From a checkpoint of a small transformer trained on Wikipedia: vocabulary 8192, 590M tokens.
MLP neurons of a small language model. Each row is named by its layer, matrix (down: output weights) and neuron, and shows model dimensions 208-303. Each number is 500 + 25 x the weight over its row's rms, rounded and kept within 0 to 999. Numbers have three digits each.
After each neuron's rows, "fires before" lists the tokens most often just after its 100 highest values on Wikipedia text that the model never trained on.

L9.down846:485522470537506523543499525538519461441482490504452518545511507500503536516495466480528470508554510530526493500507426514437533481542503473490533511476511494466511527520454523514516492482450497497546509494545496505498471452521500550488511548500494524499522475494524484475470493538503544502
fires before: "|", "\n", "–", "th", ".", " "

L12.down1006:508521480534509524515473485483501501547502491506483490472502461465472510512483502489524468485489504546511494487514535491510523523513558516494442521520492464524488523500496501505546466525475463518491465498505505505512519487504496472514507477491500468514478510501445507479494481458492489482
fires before: "6", "s", "7", "d", "ğ", "B"

L2.down496:515497512487490555527517518499499468495567541541489511469467462467476483487490466489486484479446525484503501503534458503502524478513481491499508504478498479515481554536505467509536502459506485519480521474484515474474526465474535485480480498532512495523500502484427493514494494481526463486
fires before: "\n", "s", " and"

L8.down386:476529521502524471487489544477461515494467511489502484471499484562520519508496523518464477485469510502485489515493478480515529511481488506465542521505510479525530490453483504500525501441536481514503486473502475494519446492521478515484517475507474489461497450449518480489482455500539472559
fires before: ",", " |", " ", "ing"

L9.down1237:479513469469505502490499473493485507477512518465478475498541467521523485511456525538529550456545506466479477497527503499531504510499470472478519497551491525526492509513516520492488497524494438492545490479496465509493506480494534486488495520502497497509454525563464529520517507474529556513
fires before: "9", "8", "2", "7", "ed", "H"

L12.down119:490516489506494519474468459502509514510518487503508527484485453491507503505509502485516509480501508503510543525513502537481485559517481474533504468486466500530557493479488508491485488498506520521516484564475475503525522530488502507513473424531418490497509509459496482520511514501501478498
fires before: " |", "\n", " ("

L11.down821:504523494515502501519511487490497500544457504523534508502484534474477487498497520522484497511463501521509476458530526493541538496484481532498506471450525528530476492470477528507525477472488494491492479513460493528508463459527537507490527507484513437539517463436490508486482470479486517519
fires before: "1", "2", "0"

L6.down863:484503461541494504496474491501508482507523500504535498511449513511481481556550484442498507554504504540534514497492492494456492502513547471466527445493479503564473530479499518450499521491490508518551493515508475491506454484501488517543490516523544523497536484496545515530477464470477538509
fires before: " ", "\n", " |", "-"

L12.down189:506499467477487523509531528499473549514494521506497516491538475485550532495481478482511465506495524487462500498482454480470506516520470486507492492491474478528516516533482514482493453515505431523496495536507543477513463476491449523486504507493500488509523494508516475476478482500541536483
fires before: "\n", " ", "ster", "-"

L11.down1245:491475467493521520497482459482501521529533522479538517488476468518492502485532504498495475485478483515520539485493511538520506523535485482481491504506449468514547482457507501534490497520480504476478518508513482512488542532421501487532492485508459551477494485473528524499504479528503498513
fires before: " |", ".", "a"

L9.down697:467509492491510525537475517503519450497481497490511530534508537519486541523493441452473464505508488516498486464476479522498500486554506488520481494497507491527513478564491503455502494446481441472529514528536540496491448504506521543453526513497533497490516467472517496462485515481498501514
fires before: "|", "\n"

L12.down1047:523521488479521540537508461495556479477548472468524529506469492512514500482472476486537509468481513500474532518536534544479525521476527503513543530508509458510506505449474515497495479514495505522493491552497523488519524493481495506524546521493468529412516530452502481512525522503513514509
fires before: ",", " ", ":", " |"

L12.down299:512537541486510514470519511541514479544498521542492485484515522470490508538518505533507489483444540552553503543490491503527533530492538515502495492499493488536455494516538523473538468493525449487474532495544486512508498457464496481501550525525489457501476458490502491507467495536495509530
fires before: "1", "0", "2"

L11.down512:477492449478488509553522509554530514526515506532483494491539440493507519513477443507476507445488519460465455509494416529490552496526507497473494516508552426535478514512488470493539514502461510479502536494497504491526492523523474472473499485498493541494524473494511505488503493465527515504
fires before: "1", " The", "2", "Career", " |", "s"

L12.down733:491486511524540435514465486506465500502485498515493462499493494509449497534517524519461511461506466517489480522488476480506483507453507509475540503465475507514507484485506418495484473492497491550503529486511532501494493512511453481466498481512520524469503493443492508503493453519537531523
fires before: " ", ",", "4", "5", "8"

L12.down266:490515491523527486474490513491512521486501508504462465504524488472502524458483517482462506490490510439518479482476484520532526481513522498487517558511477462547472458516556472483468472519493466462526493471522530457472543519480490465487470518457512514482513503491494513496533512460506541481
fires before: "5", "6", "4", "7", "8"

L12.down1130:476480488549538457470488473481503501474524492504520490458492539516494509491538517495469529483521488493472478480507522523493497491501548469486516521470435476503507502462489473523483501524495532527504488516501494468497490505495535494533490460488477524496513500495506497508486489470438493523
fires before: ".", ",", " in", " on", " and"

L8.down1055:523507467525505490475519494530479450513515517504463497512557507520536532448497511518503511553516514485472471486499530502507538485492515484475491473541518520545483523518473488524496549518522466490483513480479508516503456513502488499498532507525488520517500539587500534551521515515529523537
fires before: "0", "4", "5", "1", "2", "7"

L12.down915:527495448500506486550471469482497481492530493446565518539491502535492483505470537460542526517540520514484487490484552510502499478517482486490524521533471441509548522491508477493524534485501483518474538454492505510535515500482457492509517462555500533519503520483534515509545452480491509444
fires before: " |", "s", ":"

L2.down517:490468564477487502517498526532476482521515499501514515476544453492495467525488447493518485486513536541467467462514464509497512475516465507501499491486535530526503518525521503533578493505530489504504515509487484494479478515474523507527499537500477473514489444497511500502515497562479492500
fires before: "\n", " is"

L9.down573:508497517508473492518531518526471480502488485508444495489523508492525536510522474487491503494564524528486498532514477532506485483540464473489545502500509471475525523498471509493491543514470495512505491495514502485471454504496506524520520542513499537483502421499511545533479464522516538506
fires before: "|", "\n", " |", "–", "1", ")"